Weights of a small GPT-style language model, trained from scratch on English Wikipedia: no biases in attention or MLP.
MLP neurons of a small language model. Each row is named by its layer, matrix (up: input weights; down: output weights) and neuron, and shows model dimensions 16-143. Each number is 128 + 32 x the weight over its row's rms, rounded and kept within 0 to 255. Numbers have three digits each.
After each neuron's rows, "fires on" lists the tokens most often at its 100 highest values on Wikipedia text that the model never trained on; "fires before" lists the tokens most often just after its 100 highest values on Wikipedia text that the model never trained on.

L9.up971:085170156116147190186085126122175176116093136130163101158121114136126167107150133122108124148140127126157155115127083162107142112132119146080156075122043081153102152125140074047173121153114106145149135160106106065111197106169163162178103092176089189157091153080079145099120133107110200136091165113139148115160139087132064137141206119117122139139229122096089148077138119074152093109105
L9.down971:096164109089137082124102200115107128080123122092210120168076146129139130085155121111105155091208087136158161120155121147115093080151128181122108117176088105161147142140112165141083074097083144119160166130149146123113175146104165064154150109130042144124137129102158097171161175096121142134161083150135111147122139121205117125133124121152153063131114124149162117110088076123110122159158
fires on: "1", "0", "2", "6", "4"
fires before: ".", "″", ":", "′", "4", "0"

L11.up809:146135158107135109107163142142176147170142081119136082121168095180133166119137112153127071145175170144100123124089104101093137118116137085143136102112126094187088161104129069170100124094131174192143158126081111147084255117150131133132081153163073120103180119159161202145065098156169107146120082133210095210097130121183118099135165132075148085073142122113192132143146117145103128103103
L11.down809:089109199148121099144140115119128140079063140118101100113081123143144158065121165126162144110190145109107118125117120120073127067107108129139087128131109105145142149154133094166065131134113182114156199129100126111125186134168080127105161166148089150154157158097166136156103109092078129206122107141235147135062104174171139097140097134118145127206128177154121147142140082134050133113050
fires on: "2", "1"
fires before: "0", "9"

L2.up489:079131082113128135143100138150088108103121069128136083129160068175153156155095127137165148089126084129118192173176140117160155124099232173086111085084204114117166090119109094088109130135108122077137127079142109179128202102128109101092078105118116116137161137085147102144110136149184135131131130030112169142121132141174153127098201152147075153161157064125141066156184129180118125077124
L2.down489:107116108099084139192070189092131112130102143136165172147165119100091106084088111098109171142150135156164174148189114092156073097093128178164103157148163148120166151171079169069110141148143167187113089133094078140142181105196079157085159197172093112119131151073134118139207167195173146129161126140123119084095140093092137140119131170126110102139134143086132072128124134101100134172149
fires on: "\n", "and", "ut", "et"
fires before: "\n", "-", "s", " ", "|"

L4.up860:077104125140111145147131176116153139151114071101094123106160125186051178096152147161162138090181104120096103151111173190131123118147098107135108140105151129083092135084128141160132120129114125153138106133107131082123073114139122083127108126162138140129139124192128150078130087090127110134119174105139109129158104097169085086169175150110146149111123145191175095093131127082113145172176
L4.down860:106133120083151149104000131164122145149118146122177131077141169153178133106127189090142074122182114088128174135189168099158092132121170145136169136158119131150104168176147134180053209139071080148159079116092155102119110133160138122108093061083082104050098206158134126097081140100086113128079154050145168120089126131149190164206117132187145123111137176186123147202121121139118157127143
fires on: "'", " of", " from", "ia"
fires before: "s", " the"

L9.up52:190123091173108164109154155148183138138138195182113145121129131121164097129084087085156089120138108165152134123085143125085108141178131116099135160147103120198159188149179092128083135090109093080125144184100138162063122088137119104131074126148085168093023116125143136119133115157115199186160130118105120105137147058148164140170133154121204133100094129130130107109147156079140123135093
L9.down52:116152136082097175115124134158123172144131128094142127077127105169116125090118097165155142094152109096136117144104191093111132213164098078189150106154115106121128190117144078120075193150158117067141117163165126068142192110091096136101092076093172174087095050131105165124141130107103131130148150102155106082171157143128165087201138160149121111154158157164155158120119104086156170096146
fires on: "'"
fires before: "s", "t", "ll"

L9.up501:103102130145122066180097139130148106156114135144106139197105119152125126094131142104143133170116146121182180144181066123136127112073122151123192135099151113112165140124152103085145176141169187177156152142082115130106171143204080129063151176096157101119110128166162082133104115118191152133220108141118106073163168022106133173097091118110159158142129116135182184140083150090198091093147
L9.down501:161086164164137118171074111131113121124106143113169138142119106123146145137113152132171148159097134130146177165086132083146167123157150165108153099122216150050135147163128143133164180149120153151159173143153110058142159137144153194128121123108156086130094120135099091153172077106150120104137145150103148112131152118148150133122092136161153127146050112137159171151144119067161111066110
fires on: "\n", "to", "0"
fires before: "-", "\n", " |"

L9.up1112:122081076101150091140121166113106126129147179112169147169155144075164173151179161137153106101143153052092159086091161145128114178156148110113183146192092112144175169130087128130177172114142114120043157114080145152144167086074120141109129086124117142145131092139097126126093177146078106125105095063174111129158101103136160089094169099131141136094154129109154156126128175107016167104124
L9.down1112:132176080162154138126114164159238137178169122158164150120116074182150085195131162159175110149134122156193127088092134105126165108148202124115105176157130138086197209095087085087158155112056095138071148137057133100134198128097143188165202139157130119146108115095132091167129148102164086126076106132164110134111125119118118154090141066140158135095100118135148122197065126156103182109145
fires on: ",", " over", " than", " about", "p", "approximately"
fires before: " ", " a", "point"

L10.up259:141135151147099157134124144094147102194137136146054161139159117161123147145128087131143118068055036174145111132126088100151146119203141168114120121137081090213200103099109124077131124120131154136148144103093110132098130135158176153107054160131128148106107084147152050121226103101120075157162085163088107136120124117159100160130123107107128073122157185163129090157129109112089093121175
L10.down259:167165099151146122137101176133143125135158086159113115114067156087106162089131077112140134148136127171119147157101171116124126102142116170091135127080118130135120127184087148083163174168120160072150126168137088134104136176182115095121083126159115132159165080161107076096106046136143195145135098095053117114114124166129149106158112085119132165105135118155118051178115150106127131143086
fires on: "0", " —", "1", "ob"
fires before: " |", ";", " of"

L10.up81:150094155107092134083132095145117106172109089132130150139146152203109109148114150128123133159162148133175094161114121125104094115174177145062195018075166152137059098104134113145172099140104133136150139123130130138108155157117122142144114190186158143154133119165176176176089132109129121136153153098143211144092110067114131066151148153116121076105147129073130084087101156103140098146128
L10.down81:128130096105048137168137128120178076193162157176200112142133103171123172086111123133160159125123114163101125115112143163150075134144143130118085108088137089198091087100066090138142136181134133114091141108171191137092096144141162149142153130160102129115146129125149155079096150117111183136150107113137093132168109061102107164096097123082094090122143136091130119078148142066132112157088
fires on: "0", "atter", "%"
fires before: "1", "2", "ing", "0", "ed", " of"

L11.up1146:130128159143143175125181112160064058180107169122156044106142102086128136133144139176129157071129096181102128107105136128059095171120085109162122194130141103102159163156113167061163104141130144072140174159148071094108215144166146176097114119137148118108051114114116178152118133122162055181183153151200111139129105118106139175167097102127164146103074134112085137176099142108130146040138
L11.down1146:083102164110076082111233119123153134116094138072089157042140113121156105131095111124099135085138116082129095115204137168144092107135126165139161171160094143168103123185102066137167148114135096164119113179122163123139172095126129151115074096146152154096137159175099118120135106164080191107076132152138152118123045134152108162129125133121141127125137088134179104146164118158105090148155
fires on: "'", "2", " won", " did", "ing", " does"
fires before: "s", "t", "0", " not"

L9.up490:104104151128126112121094104086205090154129161193142127131173107160133146090131122131081114131174094171216148164108135096116108079099102204103161064138152157096114167115103126141136104099115219123131122125179114120094179117163078148112085154116134089149170089123131112156080090138108068112126178126095133116130163121078122127094092111094171115182129088106110107098176138110125157126118
L9.down490:140080168143154106134159149107108170164124181184126145122138146135105086136112142140104122128158108116116155135139100149200180145208150169181156119146139143032100152151127063076126135123137087160111220131096134117086108081153034130097104133179186114058114153123104088134088135092143176176163098129104075149135140098139128101146108105123173188183059116074128114154084089121112107127145
fires on: "\n", "s", " runner", " play"
fires before: "-", "\n", "s"

L3.up987:176067105136109121097105122159186077147084153117100149094188138132150134151126114137111154109141165153133097109103096096086106166156119118153093117120120130126124183151126059160147097101148109186192132141140136053154174168062167164184129056122124141071158130143132163109132158126105157102186078088206133146131095107073124117131081126135088165089116053103197170149103070115109143139127
L3.down987:187117187104115176117161155133177190153103113111161128091097189157114131096119191132136139105089168119074125108143095142090102141140132090171123160054119084109112160119139079163064154135161148137150131124089073071130126230080090096173126114176153144112174129124143110107132136110090166139203124130187149160120140082097103061094126125150062072103187115071145173132143079121116178118161
fires on: " January", " November", " August", " December"
fires before: " "

L11.up838:152155151133095144100144117119125077137101098142143053101176169105156101137142151126118129125147125125146097096118143082158118180124174083076167183119154163169166177151177121071149144128128136118119141134139129097144154143148098113117131137139095185155072114089160101190113150183188189158126113154177161101121093080089152091143097082143212160182131124130080106092146075085127084065143
L11.down838:114177139146060115111166121137143101118149088142171082127155137114162107180122148156120128087150135098164120129155148118076168141182151067130137135198067143063152155166113089077131138099117150152121150097152150162146087116119111148114179116128151147177152110138134099137115137160109205098170077080178157148194118100097152071179123162131141034161149151118146110121133175111115096099120
fires on: "'"
fires before: "s"

L4.up1047:152079111134155131149131118113118102132141113149106159068115106107072109094168090110126127095145169092080103099138138061101086176093162137177136171084095120092092121170150068095172088039034105110151116167124186098156170152131118129151109123142072094134161129154169101131107147154150152111148032099118096166138094117115128124133091132092084178072173069122154119132098117188135134107148
L4.down1047:117170121108097112070102153109147102143079171113100129095109140210115141122115108159139106094157071136123171125146119168074146135141084124092100128112152129103157141114117104135126150159156129165129126133135167126135097087147163135119140206150160117107149022174121129136114154084057177147139147149115137136102140076161143068130049132191132124185151070136110142113132215143111140108162
fires on: " August", "der", " September", " February", "–", " April"
fires before: " ", " and"

L4.up1113:099093153090121085075062101099088114112162066190095124096174127125108150138185161103144106098103141092159127162094157125109114115146117157099104123149108128190104131089059161095115114118061128170129117102101201117096091109118108096080124170097096066122174110119139113133145114138122161129075107149156065125178170088150126133135074183125116122139157121110133104155132130096086157101071
L4.down1113:106124058113109095127166129110134121161142148081146146132115162179158099095112060149074099102092138073142093098056147083075103122106087162067129092154155118094194164172133152086129104123087159074112117110135098064111136117156076116159141100138161221083174149112123151135138141108131138100193097139111112109135147160075134120160136126117107055137132139147162130129174203119105166174153
fires on: " =", "===", " most", " ===", ".", "a"
fires before: "\n"

L4.up330:076189173104118144179097130109092092154090159152161120140123189181115091085079122166039121135158119116132151133172079110180120128080203142065175133080158068141102183123114122140126143156132147088176126136140140157122137103164138051092111109159132130133077125122091048149111117100135065101092138122167151065075084076167129128132161130139208153187084112139131128127129106175123154172151
L4.down330:155123169103135132151159153136124171024159108122103175096118164094110125184113107125122121126179098158177113140131085156094114113123153137115118184178119171081188126107140136111137097142102099196152136162116086147089148161159162180116092115160189145129136167069094162148151130107166097135178127155037115124099202060090098156093138135135099159131204179141125122125109155170140108062148
fires on: "\n", " to"
fires before: "\n", " ", "-", " the"

L2.up639:103141142109096103124165141104158110200104127155139116154122142168174151172127150189110118111157152157175130153134102148126114148104159149101123170125152110166087130090073087147108094104133125102131103177137193105138155041123095137159179146140087086150166145188208093184159129156126056097164097091149174123106132091140133096067084131111128113100136112109085141135127137152102138123150
L2.down639:121083182075128110112149199121195137132098142137133111096117137126133152139120168138156117137090142127153091170172094067106168116107120150078089141088169155154063163181088071129117113126077103134156131129119119106121107089114165075123157130125097049146077146135101044124132147094130085140161106097131170139121133089094142083166129143140093116142160106093162211173144104186125089129169
fires on: " from", " June", " by", " Ly", " November", " December"
fires before: " ", " the", "ra"

L4.up624:108148121130124105062096163160134090157144151086142154150168145117118097135101139108136129174122151149170186098190065162078172160062097167113172151166101143129073181102146117148116148161131138121114109131108082149134106162105144127162109089181145164120115188158182098191142134071121121150186161136159173119122088108111090196144115146142092089125104119118166088144132140175109150144112
L4.down624:149133147167131102044165147133103168137093081114139140154152156067125131097075171089124120121133127143150146178129110137101112176090063127078129093164158092133085163107102053112138134161082122079132103174124094155142130146187151069125089156156090087137130092155123091121080102192161149085185113082118161170112136096151118084126103180116164175181154107110115122140169143137117187138109
fires on: "0", " ", " |"
fires before: " |", "\n", " "

L11.up223:075170151184088169136090145149127137162159152159161103142140081105132128153126106086152134124154139140142189121131119153142135113095169148170142158128124106145079139209120130144166141129100153135163066185104134068123121148088170146087121114132127166124045114138160085165191085112112122116116138139089134116093111076155128163154154124148102151134084126106141137101142144171112082110063
L11.down223:138115119131101174127109084104124127149133158146132198123095095121108134080108135177072074128095127112125158092140131192145209169188141123125085143179064075122131187127081085133128139109108116169113117115126125091167110090136179109124108188183169122109125065210100094065144180166164103171100198173105143130138097141123190159122099118083083131116138053138145174127112118136125088118120
fires on: "1", "7", "9", "6", "8", " "
fires before: "9", " |", ",", "7", "2"

L3.up422:095152114155118123139135122113121112037088076147129081110128099143130127161103130063081115117122123127143162114138156094102154112131177140111093128110089139095029091118143115120129079094148161178165082117103112104109131155100126108142127100143145100113128101141115071101102085183147104069124095087115083148136123134085075152218141148133120147188110111058149190172142140152135132120088
L3.down422:186058061167160085192095186148146127138115132114147125132167139131129130095161081145128112143138122157126085115140076163087113169101171140106116087083156125127144120145130107114076129145125132171147127141094133122138143145106126112087121126111170117136154148121172142154107159097164148142130163131155094100122127137165111156158125163147092137132125146080095154132101129136096147096087
fires on: "\n"
fires before: "\n", "-"

L10.up961:181099136142109182121165156181136074161147097157132112010192170163102166125127129114174097127167134147130127186131146108125101128105138109093128122132086144158151129133134134158091149110079179086142215125090105161104121151149137113095134132115124163151039142159138163127132159135148104120146138089125125060127140130121086113112142080196191144091147149111106084102140092116181025118097
L10.down961:140165199122114210171101141094148164152101089160088131134157131105094113135128176064096104145148078116141186122130149183122165167142137061138135079130157150153077145164128103148138142153088126107095111191171100103133132138169135115105160112113154152107087134152141123148105152101163143094130128139121140098169099222108143142158119108120136179118091197179116075152117082116099111151105
fires on: "'", "the", "s", "gan", "phe"
fires before: "s", "ett", "ous"

L11.up991:114179184172138181093179123132081138094122145146160130115151140158117077162082082110100113117129135076188145099097080130165091145090125107158144137159144115144078151092126124125062095142145104150102135153124086122151156091115172130244150124179122154115134093165184180111065111097113135054119136107105121077127157122096083117128092091139134097109144101151095099097123130167063160093118
L11.down991:072101093156100180147166106145160197122120088091159115094139135198110153144136183087140135088093092126128108145114158186120137096180126159152172098096135125136138139144152097187120092069126060113157201132115146089144156127134135133142101089142068149152105110099102170141110111099143128072129071098094111175088126112144111157088084110147113103120118130170105118147152160128163142167143
fires on: "9", "8", "7", "1"
fires before: "2", "5", "6", "3", "7"

L11.up796:149151094120084162118118136182165114161106113129133112143135126225173093126081132113106145127105110088185063124153105101063112101209126121104139102092131114146133108132134082160108128130130131094174166088083128139170072066173097154143083082152134164070136143089170103120157078141114127133170083092138098115133095131133122129131138106105150102135119157119105076082122166066105134098152
L11.down796:089099167102137132164106116154112190106134216125137148135138142135137137131113121105131108138113109100166106080109077101124167138130131160152105132157139115127122167139138115127203022111126131177136196120127143149157183066141131129129126111161125174118134132147106166146130070198104122122135114153065134190150135114112153146150149133126124080112145124142101129160144146123122135076102
fires on: "0", " (", " With", " after", " did", " wrote"
fires before: "1", "0", "2", " not", " the", "\n"

L3.up757:114155038135183103173080104133130077118101114086154150145104133161178172116114091072128146112135165175099191142086135176195151133090177126121116129090095154149085159168090156106147131088144104172132126111108141181086103181114117117133115156150103051109096140133113088095180098138148178150056154071139104110173122060111108119168143136102173141183143137127172097129129171144117147123190
L3.down757:096164106136134111190144170147151083184149172134106134106100106151092139075151057089140169172141083141121144152127115085118070229112185061142079145127103104159115183169130119098163126120150125127149126092118134118124142113123103091104145110130089061097096122154130110158096117161132130160088141082083116093120129126183076152118155138099103135133097093148123086076119117189107148084081
fires on: "\n"
fires before: "\n", "-"

L4.up795:093147161083135068146090180131068096139123135122152124129138147114102128164131107144148107169100090083089110096126134137150094127148147151140087186144139158179130134119105155113143095174184160093188088157120081147089099124168147125125145152152131182143123119099109092167172139087152077136138099089132103146103108107110092123086126112127103144178124135107114137125151137164083145111153
L4.down795:126143112111132142122115149165203105090164210135152094086107113103128157199154138165108093145153132114112153106106172091120114102182172137081116054121125045112087113145143170142168185070102127165079135114128143136140137143135133073130089169155107144170153110078082130130183106118203062154152126103114113114100153184127144100131127109164135157117126129185109150090059167173073071116123
fires on: "ing", " that", " than", "approximately", ","
fires before: " ", " the", " this", " time", " his"

L10.up983:123112221185122091147081205074110150125141165112115130072127144122132143132102122117134090151116095146073076155122067156139076120144137068152110162112175175100108130174145190062122110118077077154111123140125181133115114145123157146123141145111137107102149151112122110161130132155133120070129074100124187102156072175135102113127118134147121098134119155141149114142080140098182117178160
L10.down983:166105101149142057137196212188123130080170156082123120070113167125099114080091107028150130124117189092130097103133123174135097102125122098113096090095074171115136104151111075120127127137095153204149155105167195152115141145108096153115126150121080070165121144170149131085148113138114119081112079091152147165138121113115142165152113122169168079096094135153140093176151131127116123139144
fires on: " ", "9", "1", "8", "3", "\n"
fires before: "7", "8", "6"

L4.up842:178111091108174146174135105138163110147095117103129121130087094192199115138157121114121112110144146088133142100082136115085057128112172096132101088155158116143080144109134078134155156093137125128147140107126157090141113155106182143119140135121162132094145166130158169157158093155149123158119118071137078167132175107156157108116124133113117094095067150101126128141054115161128104082071
L4.down842:069160175164152174126136088111123115081144097110117113181138139088093125124118112140144157121109090113080099118113168120178141168142142137117127089155111142109143140127066087115160140150177099157187113180121136105088096111099108083141139108180148137147139088124138163151125182100083143104166141117147161133103084142092154114096057127154152124193104138126083108145108192125187169130105
fires on: "==", "\n", " ==", "n"
fires before: "\n"

L4.up190:176119073170124083172150157115148106165104159139078157117213100180140191139161130143128183104165141125168140074124113104134151161128129148090087146111123140117098081128107112141163095148102150118123065208091188134114154112108166181066115116169113101189152108163181124138130103100135147124134157045137115155136129126111161098115143122098079152098169148124162143048104156111154133090151
L4.down190:156126128140119140156132127156146087187157160114190057095063110115105158126148128175107103054055153101148174142084166148124145176113115125133143127130170083136130194117087161119079160097157135106110100164117169136081113140118164164171100142088108128164134122167097081113139093167124200147195123119163202095127148108120111107135103105173096161123167153153129143097153119154122184111109
fires on: "'", " August", "-"
fires before: " ", "s"

L4.up720:163144111153113113102175157149137122151097077114100110132215112103129184146098124112166175081132096140128098109126135120119151201166073088112138127132150137073174118178132078137044126109083103135139151133107143098135152089096108105127124147121114149137126126130111155163166125094128076207130141107113138120119122151082073091149127105069156175077194112084100095095159149106196158193100
L4.down720:100094091104111120149112162152123137082123159126149133112124126097111174094124102119093129155154155117119133120147081124148106185139118168097193167092136159138097142138114088120201154130170149090132117148142143150142151155107131108187143145105114139136126113066059106075098101096136120083096087176164118170160134144139154128110185122144208175095143187130068132130174122140070110126178
fires on: "'", "ress", "-"
fires before: "s", ","

L11.up1091:157107073157066150106216189091080131090179100112174145160184149107174139134078125068163170113153126066151096148088166128123162150165093091079130112133130134141167152173146060126110098129081154115077094145084157119078115101169106117151057120135095084068085150083165143177152115144179155145160139171148092118180129100055131145141149189139155185167104147137145073116137050142120110092143
L11.down1091:118158105152147139137176144117128146153116135163101128087181172074119137141112051181093094110160125158053117112193119099113113160112104049113098147119103175146135126109179080074084124105137092125136167112128148100193161080126121081087139166134133136138085159100118112128196101144102136136131107109104132163139084113090135146067143069145088141141157133150103131099116134148096078120211
fires on: "'", "the", " de"
fires before: "s", ":"

L3.up299:080143149162116115107088107131111196142124144055172100113137106114184144089122163112164108086094124193133120127171123115156118139105147111125142133163131151092151154170150119153083063149099119111106114104133136125113146163115118145121193121140151128120136147143125130129131088154166143166116114111110135147167104105118094141184098121096137116124133098135099149101118043088160125086156
L3.down299:061095085185167110095092127121170116127158159166162168119107124164095176178107085090165086146120121125179137163114139142093135135116126123073141115087083098097086155103177175156113154139119150164103120152126171077110172150174193125111169140215121173097157140170116137144145134099117068142086037143126118114141162124151107102137110164164132101201101105081182085098088124093087155124166
fires on: "==", " American", "al", "===="
fires before: "\n", " |"

L3.up1001:128093131146110103107147083111115180116216178142134145211092149152042099167097132081095140123076141105155138125139111130082183144118121117171144094125142169176096122093165146131029111128115164164145128095072147086107078125127155124140101147164133114147138149129140081139120130111152072098096093136153110123165125096091149160163151200172070084081098138140133099101131147115052161114205
L3.down1001:086101144095121077131148121134133170149156136144143127159144055128071113133120105118192147151061180102154140111109150118069143166104145127116142137125120147172167159160097127078114112129129171155116149132137200104106083132141170088122151104091165123127163134171105100177170138149140023163115132149134165133197113133113121186166154121124120045108084114115131145118092162091080152138154
fires on: "==", " ==", "===", " ="
fires before: "\n"

L11.up617:133153145170109114179143145195111192161112109084108151133167187183117146176185140131141110115127147078111114099159085137099076150135109129162144108099182096188121112118142108153141231078131137101210114139137096077151089173137084095120118113111129143101088160156212128099108152142132140100123142180076133162117151137174146129141174107126136100056176127143117122079140136164158130158084
L11.down617:103128135107118146073167151093155113130161131144102129167136101117124134104174117122132145126162138124103171123138127120142074105124161170176085119173098110107169149165144206198128169084142091081214069117119144122178142143090079137134108107055136103121157131111127136130127081175116157095157147133127138122120140067158184101101058176083094125101147118150086145216096156129147149105173
fires on: " ", " of", ",", " ("
fires before: "2", " the", "1", ",", "born"

L10.up732:144153164121129101101131077075121122120097137107105076141156157153121122209098088151085116140130122161176251163113152072116108118136110095083166065163105115109107094044136139133115140115147104164081110144175130146113128104090109112137113140163137124148118091141150102137048100132091151144187130115100136132083172101091147182126140121157182099122068110116102108128099120107154162093112
L10.down732:162163153129127038144131118063171206164103208116169123102127127138096170100150100147120068125106113155160141126098075137181114191145139101143157131154132134079053181097167091122142114045126083118125172166144109181120136114104122086116157151181152151107156168161153121135095101139092179169153138103159144105096181099139151186132065123122164178122102099119163110186143122103126144138079
fires on: "\n", "\"", ")", "2", " west"
fires before: " |", "-", "\n", " (", " to", " of"

L3.up303:085080115087185087095090122135180181140082162170134130162131110187093136151095151108109201145151121160102136187123155157146169152146180090140132120154076162147074135052138135150177106101195145134138119099102151127140183129123102097130080041125102131105100130169142071160106093155084118109090100113135066120153171124113177088130108144133148143163145161069116075137143195148122154140147
L3.down303:117152119147089078063109126132163112093133123103080179177099130114179154064115157095142158099120105128176121120152132146147074130133132154130108118115117138151114119122099086130135153098128124133162114107143154092070134072162112080148085141148127123112146160088111123139068156123141117173145134130099170098086109091104114155171152113114146051166104057129136155124120144177143140113136
fires on: "==", "===", ".", "s"
fires before: "\n"

L4.up476:133181096078125134098162112066125107181104176126180136061125179062113097074092166173122157092124163193153118170193121142186147144169114090111118084099171097116225052145128044161192115117157192147122100062121137101154105167072134145149148114125089109129114152126154143102119124135086150122098085112186043114141165138144134113118118140061151167115099133144163140202154125157112112079127
L4.down476:077146155116104152055097184186093153128129187101091183144172097150127142138064154124111130089092115113143074080132118149096076180109106095099179153130114168099148155155137129103093121125160087122109155154132109169111197127124109089134134141113056158107141145144112116133107153101143148118182085097208129006157071158158135170152092094178098117131115124081162100156148150133102124114091
fires on: "---|---|---|---|", "|---|---|---|", "pe", "|---|---|"
fires before: "\n", "---|---|---|---|"

L4.up633:107082137074159145131143118126138161143111155091139102121130123122144135155129143130148109190099159154068147129124110113113080130093131123128151125170131152165117084122127140167132084099181151101133169103161090117090124161117160119140132087182121141100088104214172189134080114148178118154137099101148135100164147114194127175133168138106111087134143061065116180151075159145091105129134
L4.down633:177111139153147124116128088136112126123110152097064082097091084140105123113137159142160136135143113124119144068064182099137133150170228101119114164112169123152049197131137109167084118063083128151131105130094107126108116174105108149152090069218158139106098113139123136107111098128116162164142087074078147110119113107080098120152096081111102145206115148121153154140180128114121173070148
fires on: "==", " ==", "==="
fires before: "\n"

L9.up704:048134091116094090119083124135144153185124093144168184057137174129088092148130127105160125083122152157143115129125152091124060152086068176106179156048116128137159071136102106175115058133142119168128181145149107130111117156076144120138148112129089125145117156144142116155124148137154046129141109119108158084125110113128153169129092139104079144121106072142136175166135139155113106086136
L9.down704:108124103124178107133162155145052184099109133167147142063155186153173131099154103166116134186156174168138113116169158062206142108137117183103165084129119157097157117097112099135119099137136086160105152152154118098121161164137117123124127126092114108126146160057081129140128144151155132110086136149103129130140152144131140147120147095171103125153166103094121123118091148143080154097164
fires on: "---|---|---|---|", "|---|---|---|", "|---|---|", " however", " time"
fires before: "\n", "---|---|---|---|", ","

L3.up458:120112109132145082136217080155095104108143153102112156116188069104114083132056171123131124168116166089115102142120130125115080155147159063155123105101095130083091081102164103124139105104112162109181161041131170132128105117145120200120191161081123129153163128137144114125124147055089151137151105097160177094131139130132085097150083121149111130188056136100138131138135153115149120179137
L3.down458:109090108112108139118154126178122092148149123136079107146123124145085120122086130112191159105184112157235163099127145178110060128129170128114130108086199170034124122133165125131174051125157135137162159108117133121124083149125151118116172107086125107125156145133110103128110113073069099155166108126122099124142153056124075111093081184131104057181069143150101111168121141201139089190093
fires on: "1", "9", "8", "2"
fires before: "0", "1", "3", "2", "4", "9"

L4.up144:122167133146112129211118097171113159169059145126111139136116107146142081157100164136132115164144064147154118123132151138065092168085134107093151135139106124091112112140132134116107121152066073102157156119113121118103137114133104079094126102107060127128127125201135133149060101155160131185065125096157083100090110110148148145118086114099102066116049093136102130118063114120093117148126
L4.down144:110104124113132117157116160122179128055120041126101148129076159081079090087167118127108146125096156103132114120151123098109122131156073105111126096139192144076138087156135149123177110107130132110082117129130137110061141134127120098187115103135174190102125176064129122095138120119121123150177158133145190153146137119077084160118155179127125165162173136164160095086172162095159108178132
fires on: "==", " to"
fires before: "\n"